MLP neurons of a small language model. Each row is named by its layer, matrix (gate and up: input weights) and neuron, and shows model dimensions 48-175. Each number is 128 + 24 x the weight over its row's rms, rounded and kept within 0 to 255. A neuron's up and down rows have the sign that makes its largest values positive.
After each neuron's rows, "fires on" lists the tokens most often at its 100 highest values on Wikipedia text that the model never trained on. A number after a token or word is its count.

L12.gate103 [122 172 114 193 122 138 127 110 117 147 103 138 157 134 117 112 133 133 180 127 127 159  65 115 126  78 123 148 127 121 116 188 121 157 116 134 167 136 128 115  89 149 163  97 108 111 152 158 139 148 151 117 128 120 130 138 120  93 156 148 130 176 163 152 145 157 166  98 163 152 182 153  90 105 141 120 131 151 178 115 138 136 128 168 135 127 127 122 134 147 139 107 114 147 168 144 135 150 123 142 157 123 122 132  69  99 121  82 117  90 113  78 111 118 144 148 117 115 158 118  86  95 126 125 141 143 114 170]
L12.up103 [106 159 156 142 148 102 146 162 101 107 104 144 158 150 108 129 151 120 120  97  84 111 116 105 155 132 115 129  72 134 131 144 158 123 133 161 107 139 138 128 133 108 158 101 120 113 132 157 154 143 126  89 109 189 120 137 137 164 154 116 116 112 140 122 112 145 166 119 126 157 121 139 126 133 122 155  95 112 102 155 141 106 133 137 131 165 170 114 105  96 109 152 161 122 176 169 155 118 110 171 140 158 148 173 131 164  96 110 108 171 120 131 157  90 121 136 131 131 120 131  90 123 160 115  67 117 105 165]
fires on: "S" 61

L3.gate1140 [136 173 187 118  95 132 120 135 145  96 106 147 119 138 119 148 103 141 113 137 115 115  99 117 113 139 157 127 160 127 132 168 127 118 106 161 104 131 167 158 119 164 142 105 176 134 156 137 136 156 118 123 126 117 109 111 109 162  94 144 134 117 173 120 142 128 145 147 145 116 123 108 119 168 132 121 184 127 155 164 129  98 127 101 142 129 130 110 125 144 145 162 123 113 126 135  99 111 138  86 156 116 139 117  76 108 110 121 144 147 123 132 149 164 106 148 133 109 154 133 146 111  99 133 144 159  84 107]
L3.up1140 [116 163 109 140 163 142 120 159 160  97 131 139 118  98 146 123 115 103 142  92 106 118  99 146 139  75 139  98 145 102 139 132 115 138 124 126 201 159  98 141 146 132  76  91  99 157 149 107 107 140  91 107 125  96  88 112 128 165 116 161 127 141  87 169 110 162  76 108 155 124 137  80 140 140 169 161 120  94 124 125 108 110 112  84 173 147 112 138 150 127 135 122 104 139 142 125 139 116 135 140 119 122 133 126  92  98 125 192 165 154 116 174 152 117 140 156 104  70 125 153 111 115 162 109 129 115 113 144]
fires on: "'" 67, "et" 4

L12.gate20 [ 88 157 148 131 134  86 137 158 139 133  96 133 111 144 140 123 144 141 122 144 195 128 115  49  81 143 150 205 146  77 138 114 153 133 165  84 129  75 122  96 149 137  93 122 130 135 131  95 133 127 182 151 120 196 135 112  92 137 131 135 112 164 136 140 122 142 120 136 145  86 128 110 142 116  89 115 136  88 159  97 127  92 134 159 123 126 150 135 129 138 121 107 114 105  91 126 147 120 132 150 108 130 141 163 123 118 129  97 126 109  80 145 145 143 111 107  57 135 179 130 126 106 143 119 134 117 102 136]
L12.up20 [ 96 129 143 138 128 123 132  94 134 145 129 120 146 138  70 109 158 149 107  85 120 145  93 135 109 137 159 152 110  85 123 110  93 100 135 117 114 140 124 166 152 127 106 175 171 143 129 105 135 122 150 124 139 126 132  95 122 107 136 130 106 172 120 106 140 129 124 103  94 143 126 157  69 190 106 118 135 158 129 139 130 114 162 113 138 132 145 130  98 121 141  94 111 116 141 122 162 121 124 127 150 172 125 118  85 123 139 105 163 118 106 106 128 146 118 151 117 168 166 162 134 120 102 109 143 109 136 131]
fires on: "the " 57, "z" 5, "as" 4

L3.gate27 [149 118  96 130 147 166 127 136 135 128 123 144 127  96 119 114 118 124 136 122 136 136 128 106 148 131 131 125 103 120 159 164 134  88  83 124 116 127 133 119 113 141 129 146 167 144 119  96 139  84 158 118 115 106 107 177 149 113 124  85 119 130 150 106 155 186 137 145 122 154  92  82 132 111 118  98 141 129 118  94 140 169  94 117 171 145 164  89 165 125 169  89 126 110 110 126 134 116 124 110 116 112 162 127 130 103 132  83 149 142 138 130 128 112 129 108 106  87  92 115 112 158 119 161 128 110  98 141]
L3.up27 [151 133 155 127 151 127  82 150 124 109 126  97 150  84 135 124 140 157 117  98 130 167 176 118 154 125 111 137 164 121 124 136 156 154 110 163 131 145 180 118 140 156 143 161 157 106 163 113 111 128 110 131 140  88  78 111 162 133 197 124 139 121 164  90 153 123 141 160 106 101 121 123  84 161 137 110 149  78 162 161 114 150 139 140 162 135 139 146 128  97 107 132 126 138 141 166 179 122 128 145 120 145 127 105 115 126 121 146 168  91 134 141 111 106 111  98 108  75 133 150 140 113 155 107 122 153 123 145]
fires on: "an" 29, "at" 18, "ar" 17, "er" 8, "y" 5

L12.gate1611 [ 98 127 173 110 123 145 162 137  96 137 130 151 169 125 140  65 138 103 133 140 123 123 163 134 136 113 137 153 117 143 175 114 106 120 110 129 145 132 122 136 129 120 156 101 146 128 146 162 114 105 137 122 126 151 175 125 124 158 179 133 111  88 176 155 152  98 153 114 160 136 151 149 136 128  96 132 116 151 125 149 114 144 105 135 114  98 133 152 100 103 107 126 176 114 101 107 116 150 125 156  67  85 102 116 132 146 123  89  99  62 151 142  90 182 121 166 133 102 115 104  99 159 119 152 117 109 121  71]
L12.up1611 [134 153 159 147 147 153 145 119 128 146 133 149 186 144 121  73 140 135  91 129 127 115 124 134 133 132 153 144 140 131 137 138 127 129 149 126 162 152 179 133 111 132 165  93 113 124 125 130 103 126 127 129 117 153 116 121 127 128 127 162 141 120 126 146 180 139 108  95 144  67 142 180 162  98 110 132 123 128 149 161 118 121 158  90  99 112 113 148 101 121 132 129 112 139  95 134 111 112 156 135 137 141 151 165  90 136 177  95 111 102 190 146 122 103 135 131 104 143 138 106 161 102 103 155 139 111 107 142]
fires on: "K" 89, "V" 5

L12.gate865 [108 199 100 126 154 144 131 156 124  78 164 123 103 121 121 142 129 130 118 115 144  93 166 103 146 129 135 107 113 137 151 126 134  94  81 164 156 124 140 121 130  92 100  83 144 147 121 132 129 119 143 153 154 118 122 163 133 149 138 132 145 154 120  96 184 119 105 128 127 125 126 137  73 102 119 125  93  99 104 134 165 146 141  81 132 142 159 136 146 142  94 137 130 154 127 172  96 124 169 128 141 142 154 110 175 128 101 121 108 115 120 122 123 123 108 159 118 107 164  95 131 137 125 156 110 143 118 146]
L12.up865 [ 80 160  88  96 116 125 118 126 144  91 157 110 135 169 124  97 166 120 101 126 159 100 138 125 158 138  95 107 122 114 168 142 139 110  85 178 140 136 155 118 147 116  94  97 163 165 153 118 112 146 128 131 138  68 134 132 162 137 115 150 123 141 126 129 176 127 142 120 124 143 119 155 108 103 125 112  87 115 121 126 126 146 160 128 132 161 147 133 192 154  90 118  91 134 147 155  90 101 114 109 151 178 164 146 147 143  75 142 143 139 149 124 154 117 136 128 129 125 124 133 123 115 152 143 160 127  73 178]
fires on: "was " 20, "is " 9, "be " 7, "been " 5, "were " 5, "," 4

L3.gate638 [ 91 127 137 138 108 137 152 134 144 121 121 145 121 129 147 120 109 121 179 149 106  98 114  97 115  99 130 125 101 113 111 112 147 121 131 156 114 111 135 104 166 126 125 118 130  98 141 144 152 127 143 109  97 128 147 122 126 126 145  90 124 135 103 117 112 113 111 119 118 162  98  87 172 117 110  98  54 116  88 133 135 152 142 124 128 122 134 155  81 147 106 110 151 157 171 110 159 134 124 133 139 185 102 137 108  69 110 124 183 140 113 131 148 111 111 127 128 113 146 144 156 134 147 155 135 142 132 154]
L3.up638 [148 124 169 147 114 119  95  85 101 147 159 102 115 126 116 126 115 162 146 134 152  81 143 179 130 137 139 103  97  97  65  75 131 125 138 188 143 108 120 115 142 119 147 111 126  90 129 131 141 176 160 111 128 156 131 156 129 137 120  91 151  92 120 143 155 118 123 148 153 152 117 148 124  67 113 125  96 133 134 181  85  92 110 165 162 123 110 115  89 113 104 101 139  83  96 161 117 132 118 143 135 129  71  94 119 125 130 140 142 127 121 104 124 148 152 124 133 181 130  97 112  96 102 132 144 139 132 140]
fires on: "=== " 35, "===" 23, "| " 14, "- " 4

L3.gate688 [155 159 129 118 118 113 102 141 180  74 122 117 122 157 190 120 135 120 168 103 112 144 123 152 140 143 125 127 119 131 112 136 134 123 139 109 122 162 143  98 124 132 128 133 117 114 143 147 144 145 134  86 167 170 144 121 133  98 136 136 154 130 102 126 155 155 144 147 117 117 107 130 137 157 115  86 115 160 149 119 137 162 124  92 112 155 147  96 175  93 167 171 151 111 144 142 127 155 117 130 117 178 150 158 142  83  87 153 155 123 173 129 153 148 166 107 141 120  94 159 117 118 145 162 162 125 123  89]
L3.up688 [147 124 153 115 105 112 138 128 181  98 109 129 112 133 179 139 145 136  93 113 146 131 172 106 122 118 149 133 127 125 163 166 144 132 128  98 119 142 111  74 124 147 126 141 169 104 121 138 138 141 130  94 164 144 108 117 118 121 118 105 178 123 129 159 126 117 121 140 137 123 126 127 119 148 137 124 148 141 132 153 134 139 118 100 124 107 145  98 140 120 143 166 160 133 143  83  88 145 180 104 115 100 167 121  98  93  96 167 158 117 159 144 130 140 122  79 171 164 119 124 144 145 134 156 103  93 152 170]
fires on: "; " 44, ", " 20, "\", " 12, "\n" 9, "); " 6

L3.gate1815 [118 129 133  90  98 138 124  83 186 112 131 130 124 124 127 110 107 101 121  74 118 137 124 150 179 137 115  96 116 111 135 164 104 109  67 154 110 138 163 140 184  97 132 115  94 127 153 104 170 130 111 160 123 137  71 147 128 146 158 133 122 159 129  99 134 104  92 126  80 114 179 171 119 139 141 143 127 153 143  96 114  93 139 103 144 114 115 126 123 124 104 143 107 173 157 122 106 131 147 126 125 124 129 127 151 173 117 126  96 145  86  99 165 126 134 125  89 110  97 119 147 114 121 147  99 136 144 144]
L3.up1815 [ 95 173 102  87 107 118 142 110 179 157  85 151 135 118 149 118 122  61 114 108  93  91 132 111 118 170 141 136 112  74 183 186 116 113 103 116 178 148 126 120 138 126 152 148 115 111 172 132 150 142 109 133 111 112 116 117 160 157 162 108 103 134 103 101 155 130 112 159 134 121 134 129 108 125 119 131 124 131 124 113 107 116 126 166 121 155 126 118 152 128 115 105 138 135 158 101  99 162 155 106 162 143 140 172 146 124 111 141 129 123  95  76 149  99 113 162  79 142 100 164 134 130 156 145 120 107 120 127]
fires on: "un" 45, "not " 28, "became " 6, "been " 5, "be " 4

L3.gate165 [117 170 111 134 130 148 108 134 146 112 104 117 109 121 135 124 151 158 134 137 137 123 132 158 133 135 127 101  96 134 146 125 151 104 164 149 141 102 161 162 150 146 114 114 128 111 137  93 122  88 163 150 132 167 158 160 126  97 179 131 124 153 114 131 127 145 141 133 123 181 126 126 136 171  98 152 119 140 144 123 155 150 130 167 178 128 100  99 146 167 114 113 159 165 142 120  95 143 111 144 143  98 131 114 122 143  86  96 163 135 149 110  95  82 148 147 109 136 114 152 136 133 108 176 126 125 127 167]
L3.up165 [115 121 159 135 130 153 109  79 129 181  85  90 131 114 140 142 148 134 136 165 125 125 118 126 158 125 155 111 138 142 120  97 111 153 134 125 127 114 160 121 149 139 141 118  97  99 104 132 127  98 113 129 144 110 151 163 141  85 161 135 142  81 190 127 124 110 144 135 141 166 127 121 130 131 118 138 138 123 136 133 131 111 118 145 166 115 161 120 139  96 127 187 161 138 124 151 139  98 146 111 140 164 118  99 131 134 136 153 166 153 138 139 103 148 128 156 149 118 120 127 149 116 123 178 142  43 135 165]
fires on: "an" 15, "el" 12, "en" 9, "ar" 8, "y " 7, "y" 5

L3.gate144 [109 116 115 118 127 147 114 152 127 111 110 117 125 112 122 145 102 167 118 142 151 148 127  91 133 117 131 132 159 121 117  76  97 100 128 172 158 147 131 170 157 118 109 103  94  94  86 110 121 142 137 144 138 128 120 122 129 122 150 146 139 131 162 173  85 130 124 151 148 200 142 121 151 110 138 100 149 129 104 137 133 121 110 117  80 125 135 105 100 118 135 134 123 114 145  94 141 110 160 127 114 130 129 115 148 121 149 104 133 151 141 136 123 136 117 162 146 117 159 140 128 127 101 106 114 108 136 113]
L3.up144 [ 98 129  92 140 111 108 117 157 140 116  77 104 123 104  99 128 143 127 157 173 161 153 153 101 102 113 114 150 156 139 104  99 128 123 140 133 127 162 113 160 156 166 105 125  79 133 133 149 135 126 130 144  91 144 129 120 109  96 137 125 133 130  99 131 134 144 110 127 127 162 137 100 164 111 132 142 110 146 128 149 128 131 125 123 110 136 137  88 116 158 104 147 184 102 154 123 125 109 126 108 130 142 120  88 117 133 128 125  95 153 121 154 129 180 111 107 160 149 129 149 142 151 111 111 145 140 100 131]
fires on: "Z" 73, "und" 7, "J" 6

L12.gate1855 [135 120 129 148 140 122 138 105 114 130  56 127 116 100  95 149 128 160 112 156 128 119 120  73 125 114 142 141 153 126 103 150 128  76 118 141 105 145 121 140 113 132 156  92 106 144 109 111 163 140 147 125 125 194  90 152 139  87 121 114 146 177 163 131 168 143 151 137 159 118 149 138 126 135  86 131 172 104 163 112 124 140 121 144 131 122 135 149 118 153 126 138 136 130 171 146 114 147 134 100 155 117  84 143 116 105 154 162 150 126  84 141 151 128 131  94 107 131 132 137 117 127 131 152 129 116 101 129]
L12.up1855 [131 112 151 138 158 119 155 147 101 103 106 100  88 112 118 111 120 142 137 152 117 115 175 118 111 144 144 106 150 109 110 205  94 137 156  99  81  95 116 112 113 145 132 129 161 184 130 137 158  98 150  89 125 138 137 113 132  72 138 155 144 136 151 120  98 129 126  92 138 150 131 125 142 151 138 159 147 158 135 148 148 165 165 108 113  70 148  73 106  85 171 136 130 124 149 142 132 134 139 137 146 195 154 156 123 150 166 112 149 132  94 149 171 123 172 105 116 171 117 120 144 131 144 149 134 129 105 131]
fires on: "202" 28, "the " 26, "(" 24, "a " 6

L12.gate1202 [126 134 118 171 142 109 139 115 137 113 131 140 123 112 130 105 153 133 121 160 105 121 119 135 146 146  88 153 121 111 139 108  72 143 163  96 114  62 144 126 140 152 130 123 162 137 165 132  88 104 121 115 141 110 147 164 129 145 149 124 140 112 138 177 125 156 126 142 119 123 207  91 136 153 130  91 173  92 102 111 166  97 145  96 146 147 109 141 134 123 133 161 119 121 124  92 127 104 171 160 146 108 136 124 122 106 137 140 114 107 113 129 115 150 119 119 137 105 102 136 127  94  98 162 141  91 102 162]
L12.up1202 [ 96 127 109 190 138 131 108  83 196 163 104 132 108 177 137 160 138 161 142 133 122 126 145 106 118 137 155 126 157 113 125 140 128 146 157 118 107  91 123 129 107 162  97 127 144 130 146 111 176 124 169 182 102 134 157 153 133 127 161 154 124 150 126 185 173 133 161 151  93 152 117 149  90 114 117 117 155 106 128 127 164 136 128 114  90 128 142 111 109 140 146 141 146 103 140 142 131 127 162 136 140  97 158 113 166  74 122 116 167 129 119 150 146 127 155 129  98 120 133 136 142 117 131 126 122 169 139 105]
fires on: "(" 30, "–" 10, "(−" 7, "| " 7, "el" 4

L3.gate1816 [141 140 140 156 115 123 113 136 110 130 126  93 132 163 129 137 103  99 113 158  80 158 124 138 163 110 100 127 150 108  80 118 147 131 130 122 104 138 154 132 146 105 120 133  87 123 125 114 131 153 126 110  99 106 184 130 147 146 150  99 103 104 129 168 117 155 114 106 174 152 109 131 156 109  91 123 136 130 101 160 112 118 108 111 158 156 121 118 144 164 123 129 160 105 168 137 139 173 100 112 124  93 100 130  69 141 116 172 118 152 112 102 120 108 122 102 145 148 124 101 149 126 145 132 124 135 118  95]
L3.up1816 [139 122 146 180  82 114 116 120 125 121 144 111 113 148 130 170 100 125  97 155 113 132 124 142 164 127 128 124 138 102  96 123 122 109 104 137  79 140 145 138 167 106 122 167  72 120 154 112 122 165 126  97  96  89 201 169 160 149 152 135 107 129 108 146 106 154 115 129 140 135 127 126 134  92 115 121 131 132  89 148 153 110 104 130 166 174 124 145 160 126 123 134 148 114 158 125 152 159 137 118 125  99  92 128 107 109 107 159 128 149 117 100 113 100 143 102 148 128 136 133 149 116 149 101 132 142  99 103]
fires on: "- " 43, "=== " 40, "== " 15

L3.gate1024 [160 147 105 131 104 165 133 144 113 130 157 149 115 160 154 139 109 174 111 108 138 150 137 151 145 133  99 106 100 127 133 125 151 132 107 158 147 137 112 130 144 107 134 120 123  97 118  95 129 153 100 117 105 142 127  98 125 143 134 114 117  99 147 169 143 137 125 139 133 118 154 102 147 111 105 131 133 169  93 149 130  86 144  88 116 129 143 100 129 111  93 109 159 107 124 128 142 165 125 125 134 163 102  99 123  80 112 117  88 147 110 160 154 172 104 147 121 102 115 118 158  89 115  93 146 145 146 122]
L3.up1024 [101 103  97  93  95 127 115 130 137 154  94 136 115 161 111 102 150 154  93 177 118  88 118 124 136 127 108 115 116 115  91 104 169 121  74 167 139 132 139 127 111 164 156 110  89 113 135 109 186 146 104 158  86 138 119 150 157 111 114 111 110 107 177 160 122 117  83 163 144 122 113 130 165 133 108 136 150 146 105 139  77 108  83 120 188 122 102 112 122 110 104 100 120 102 153 111 146 170 112  79 118 138 137 127 154 101 110 130 140 133 133  98 116 142 143 149 107 132 164 132 155 152 120 126 129  98 145 120]
fires on: "== " 62, "=== " 26, "= " 11

L3.gate1712 [123 151 141 114 151 107 158 124 123  83 150 128  96 147 110  77 111  96 118 115 158 114 138 141 117 171 125 114 105 135 144 131 131 130 148 109 147 145 128 137 130 155 160 159 112 116 123  80 157 130 130 161 133 146 125 133  89 135 152  90 101 135 129  92 134 141 128  93 138 137 140 101 159 135 166 136 117 150 131 130 172 164 106  98 117 116  99 129  99 165 163 149 126  97 178 119 113 143 141 128 172 137 135 121 125 137 128 113 113 165 148  92 114 159 113 166 126 109 131 133 100 135 122 101 120 140 143 137]
L3.up1712 [116 104 118 102 172 145 181 124 109 131 109 144 157 137  66 145 102  92 131 125 150  79 100 154 111 122 129 102 133 146 142 145 139 159 114 131 163 117 163 120 148 147 154 114 115 132 117  72 187 151  48 175 173 150 135 127 105 168 145 144 121 143 134 107 156  79 155 137 145 156 106 135 142  95 172 101 172 149 118 167 134 119 125  46 101 133 148 157 114 157 137 120 108 117 123 126 143 114 153 117 103 156 127 145 127 167  92 102 101 133  91 137 101 146 104 116 131 129 152 118 163 166 128  98 108 150 141 160]
fires on: "United " 25, "-" 15, "un" 9, "ib" 5, "ur" 5, "mu" 5

L12.gate1704 [118 150 136 175 136 129 134 146 116  75 127 114 130 108 158  76 161 129 105 160 116 112 133 130 100 102 141 163 120 130 189 128 139  92 148 160 113 134 167 192 129 161 106 148 137  98  94 133 127 111 122 104 132 113 113 103 105 113 109 126 123 144 146  75 150 102 146 138 151 151 112 134  91 119 102 137 114 122 170 126 122 155 122 119 131 126 125 136 118  98 124 166 126 152 141 148 180 140 117 162  63 139  95 106  88 142 144 161 122 122 157 100 132 129 101 113  82 144 154 181  98 128 152 105 152 108 104 125]
L12.up1704 [119  74 132 108 118 164 139 127 104 113 151 141 153 126 152  87 146 127 146 108 131  89 132 157 143 205 135 123 101 105 125 142 149 109 144 126 138 155  97 136 134 120 161 115 123 101 123 148 104 126 109 125 118 113 120 135 146 108 113 167 162 154 142 157 184 139 164 112  90 121  93 119 123 138 129 149 125 114 151 105 111 146 133 162 110 100 105 146 132 131 158 122 131 163 117 105  89 145 100 167 158 129 163 125 103 102 117 124 143 158 155 118 129 155 136 169 107 149 118 107 136 126 144 118 144 171 115 146]
fires on: "V" 65, "v" 25

L12.gate785 [121  86 125 147 120 101 107  65 124 113 141 154 110 143 159  88 154 124 128 111 136  98 131 148 139 170 108 158 157 144 177 121 103 104 133 109 129 150 101 109 118 142 175 139 140 129 112 111 123 137  93 106 132  95 154 104  84 128 143  71 107  98 116 120 177  88 108 136 157  88 133 156 124  98 124 122 131 138 152 137 115 132 133 149 154 130  90 123 127 104 126  93 124 119  92  83 100 140 141 156 122 133  88 130 114 131 144  70 108 155 103 117 129 104 133 139 144 120 143 132 148 124 121  90 101 125 134 172]
L12.up785 [ 86 133 125 102 158 128 126  98 146 132 127 156 124 112 145 111 154 158 121  92 149 114 122 129 105 132 119 132 111 102 175 125 111 112 155 119 103 170 108 135 133 151 136 149 132 109  90 139 126 154 133 154 128 111 164 125 125 118 158 132 110 108 122 140 101 103 130 161 136 159 115 118 116 140  92 133 150 107 122 120 125 135  68 119 157 149 125 111 121 101 130 123 122 108 128 136 119 127 166 161 125  93 114 142 159 108 117  82 150 119 115 151 175 119 141 135 128 140 108  90 141 104 110 130 129 143 129 164]
fires on: "| " 33, "–" 21, "to " 15, ", " 8, "To " 4

L3.gate366 [ 92  96 112  97 132 140 161 125 127 138 150  93 141 127 132 127 115  99 161 134 139  75 170 111 191 141 129 105 145 147 123  91 112 120 124 121 140  63  97  98 110 121 150 111  97  91 166 134 161 135 152  80  79 117 137  92 135 171 169 101 139 138 145 132 168  93 105  98 145 128 149 149 157 126 135  83 141 103 181 160 108 141  96 157 129 114 113 124 134 179 100 152 111 152 131 148 112 156 142 147 147 109 143 153 138 105  98 109 131 109 115 144 114 128 107 148  93 112 103 123  97 132 163 101 124  65 133 121]
L3.up366 [ 73 119 102 162 108  85 164 124 115 139 129 107 120 109 106 166 100 135 136 102  75 131 150 103 137 172 115 119 150 149 129 114 171 117 143 147 110  96 124 119 147 129  91 103 103  74 167 134 154 173 168  92 104 126 113  85 180 175 163 127 173 192 147  96 146 155 144 146 110 123 103  95 126 119 106 133 149 113 180 125 107 115 112 124 160 155 119 136 117 115 108 112 165 104 125 150 135 156 123 162 161 137 137 108 125 137 121 106 173 128 127 118 154  99 122 133  99  81 132  97 132 120 106 130  83 119 121 112]
fires on: "ap" 21, "p" 19, "- " 13, "S" 11, "av" 7

L12.gate998 [124  98 149 145 107 123 114 137  93 153 112 169 162 131 138  99 127 101 146 105 145 206 158 126 109 124 118  96 161 111 148 160 112  93 107 135 134 130  97 132 115 142 145 141 114 141  97 128 133 127 106 177 135 147 153 118 121 137 129 153  95 158  94 127  95 146  89 135 143 105 109 136 117 159 144 157  85 125 131 124 105 136 107 133 152 140  93 126 128 163 128 132 157 164 111 114 110 134 164  98 142 137 130 131 173 145 121 191  94 119 156 122 123 155 157 123 138 108 164 114 107 109 133 133 153 129 172 171]
L12.up998 [140 124 106 134  84 136 132 151  93 152 121 134 151 143 138 158 124 105 137  98  96 161 170 124 129  97 145 101 139 119 118 166 135 109  99 127 133 139 106 160 129  70 105 124 166 139 128  90  97  85 119 133 167 127 167 140 103 111  82 114  96 102  63 146 119 116 122 140 144 108 145 145 118 117 146 133  93 150 137 122 133 130 156 129 121 125 156  99 125 113 170 132 111  89 130  64 114 112  99 159 133 148 126 160 151 138 101  80 109 123 122 122 113 162 179 152 121 129 122 120  65 125 146 137 128 148 138 122]
fires on: "was " 43, "with " 11

L12.gate1951 [126 162 151 155 134 137  98 154 145 119 143 112 114 142 153 116 126 118 131 149 130 127 152 173 145 179 134 133 124 142  94  91  85 134 117 155 149 142 105 149 108 143 119 184 108 121 128 119 142 133 108 126 162 146 133 137 132 106 175 136 105 150 108 156 142  98  95  96 117  96 116 111 118  90 136 133  72 154 173 111 112 101 100 153 141 132 118 129  93 128 120 156 132 142 104 124  96 110 153 110 134 115 114 131 125 104 137 145 134 180  75 133 110 132 166 159 111  99 128  79 128 121 111 159 113 143 106 134]
L12.up1951 [165 158 110 121 102 156 144 141 132 132 131 149 144 116 145 113 155  98 160 139  56 145 158 129 109 156 159 122 125 148 131 137 125 109 124 137 147 105 118 151 149 133  83 128 147 128 152 123 144  78 110 162 152 166 138 154 141 101 138 139 116 150 135 161 145 118 135 120 160 120 122 154 163  89 127 126 128 151 133 119 100  92 135 153 139 159  94 136 125 126 136 164 129 153 120 104 128 130 117 122 164 128 128 154 157 106 125  75 151 149 145 118  99 136 150 125 122 166 133 109 103 131 159 142 169 136 107 146]
fires on: "was " 52, "been " 11, "also " 8, "were " 7, "became " 6, "is " 6

L3.gate1407 [127 110 169 122 134 132 137 133 158 100  91 148 136 122 161 122 154 119 131 124 120 153 158 104 155 111 123 145 131 104 135 120 140 135 182 103 112 122 162 126 142 129 128 111  80 124 104 155 158 114 133  94 179 149 117  97 146 137 100 132 115 185 117 137 140 138 133 137 172 132 143 134 115 144 103 168 121 146 121 156  93 133 155 120 139 135 137 115 113 117 138 113 175 125  87 111 137 113 120 158 116 109 115 164 183 118 112 136 139 128 105 134 155  89  99 135 145 160  97 134 148 121 104 133 131 134 136  95]
L3.up1407 [138 146 113 103 138 144 134  83 101 115 116 129 131 130 164 122 152 167 138 139 145 122 173 110 140 173 135 130  99 114 103 150 141 159 120 114  95 116 161 103 128 154 152 114 154 148 152 157 131 152 135 124 141 132 141 115 115 126  87 118 145 129 138 148 155 128 148 117 122 144 134 155 103 103 125 141 159 131 117 174 110 126 176 147 153 179 138 179 131 133 131 146 107 102 109 138 140 138 142 133 128 131 132 116 116  90 120 138 118  93 114  97 136 140 101 131 170 169 121 121 168 153  92 147 117 116 153 107]
fires on: "| " 88, "; " 12

L3.gate303 [170 139 139 114 133 130 164 156 136 121 149 116 124  88 104 105 107 107 102  94 153 118 150 132 113 118 163 127 172 118 146 175 147 148 112 144 109 141 131  84 116 179 138 112 120 151 121 126 150 140 110 120 141 128 140 131 109 123 124 171 173 109 125  94 197 130 123 167 115 161 128 141 167 139 152 135 124 169 137 113  85 143 163 123 116 138  78 149 125 169 157 112  80 151 183  81 104 135  71 136  96 126 137 127 120 139 147 121 129 134 142  96  95 154 124 140 117 136  97 135 128 141 163 137 109  91 167 111]
L3.up303 [128 169 141 158  90  74 115 106  84  91 162 119 150 145  95 103 116 148  81 121 115 133 134 107 116 102 102 109 118 140  95  79 147 112 149 134 114 145  97  94 130 151 105 103 166 118 136  39 142 101  99 130 117 137 142 155 104 155 140 151 146 160 124 169 145 147 146 118 117 131 169 127 156 121 159 108 140 141 107 111 102 150 151  60 113 130 133 116 149 142 138 140 119 161 113 130 127 158 115 112 127  87 127 147 131 160 157  77  79 157  97 154  90 160 134 129 104 153 135 148  86 113 124 119 140 130 143 124]
fires on: "United " 56, "U" 7, "world " 4

L12.gate1924 [155 108 167 133 102 102  80 142 132 134 157 121 132 123 149 134 134 129 163 129 139 115 122 131 123  99 142 124 141 131 122 166 107 135 121 109 139 130 161 118 119  99 146 104 163 116 109 138 161 114 145 135 175 132 118 136 113  89  95 144 167  94  81 153 143 152 145 129 143 142 178 140 112  85 136 166  89  90 136  95 115 126 124 130 129 111 152 126 113 119 127 172 165 119 132  97  75 121 137 125 137 141 165 141 159 141 139 144 114 148 137 143 114 133 114 157  98 114 145 136 106 169 161 134 133 114 138 108]
L12.up1924 [141 121 117 182 102 130 139 120 119 136 191 118 118 149 134 130 119 144 171 149 146 126 151 116 140  82 113 129 134 130 131 176 111  84 112 132 110 152 117 108 162  99 125 143 177 144 154 124 145 139 154 117 168 132 111 142 125 120 117 152 154 131 130 115 118 142 127 117 119 154 155 186 133  88 148 153  81 112 108 101 114 133 140 135 154 156 132 145 134 133 132 140 114 117 156 126 104  98 121 125 139 123  99 100 127 134  94 127 119 141 154 145 147 133 161 145 101 111 126 120 114 155 131 151 122 117 119 115]
fires on: "is " 36, "are " 20, "was " 11

L3.gate552 [ 97 152 116 124 150 105 153 127  99 137  98 147 133 164 122 147 186  87 155 128 110 154 171 168 151 105 150 133 133 106 140  82 126 130  89 129 138 112 101 135 133 145 123 144 149 138 129 143 131 137 142 156  99 125 116 145 125 166 109 136 128 121 107 108 115 128 153 151 148 181 158 121 157  99 110 141 136 116 160 130  94 149 135 131 146 109 123 131 135 114 133  68  86 138 126 148 136  76 122 116 116 156  91 106 110 152  93  85 105 112 107 120 116  86  95 147 117 126 139 150 119 116 104 162 113 157 136 171]
L3.up552 [121 118 145 131 157 169 151 105 116 124 114 118 105 151 116 144 152 157 154 154 108 154 116 135  96 100 147 146 133 144 114 115 130 141 112 125 141 140 106 119 137 106  95 170 117 103 140 114 141 110 172 115  97 157 128 118 125 108 129 177 107 131  96  98 122 104 123 185 153 119 154 142  93 109 146 130 147 142 142  80 141 123 139  79 126 121 169 104 119  92 146  89  64 170 111 135 142 126  94 167 111 135 174 109  88 119 112 109 124 127 116  90 123 139 121  81 123 146 182 133 200  95 114 140 151 171 123 157]
fires on: "Z" 34, "ed" 13, "od" 9, "Ad" 9, "z" 7, "ud" 4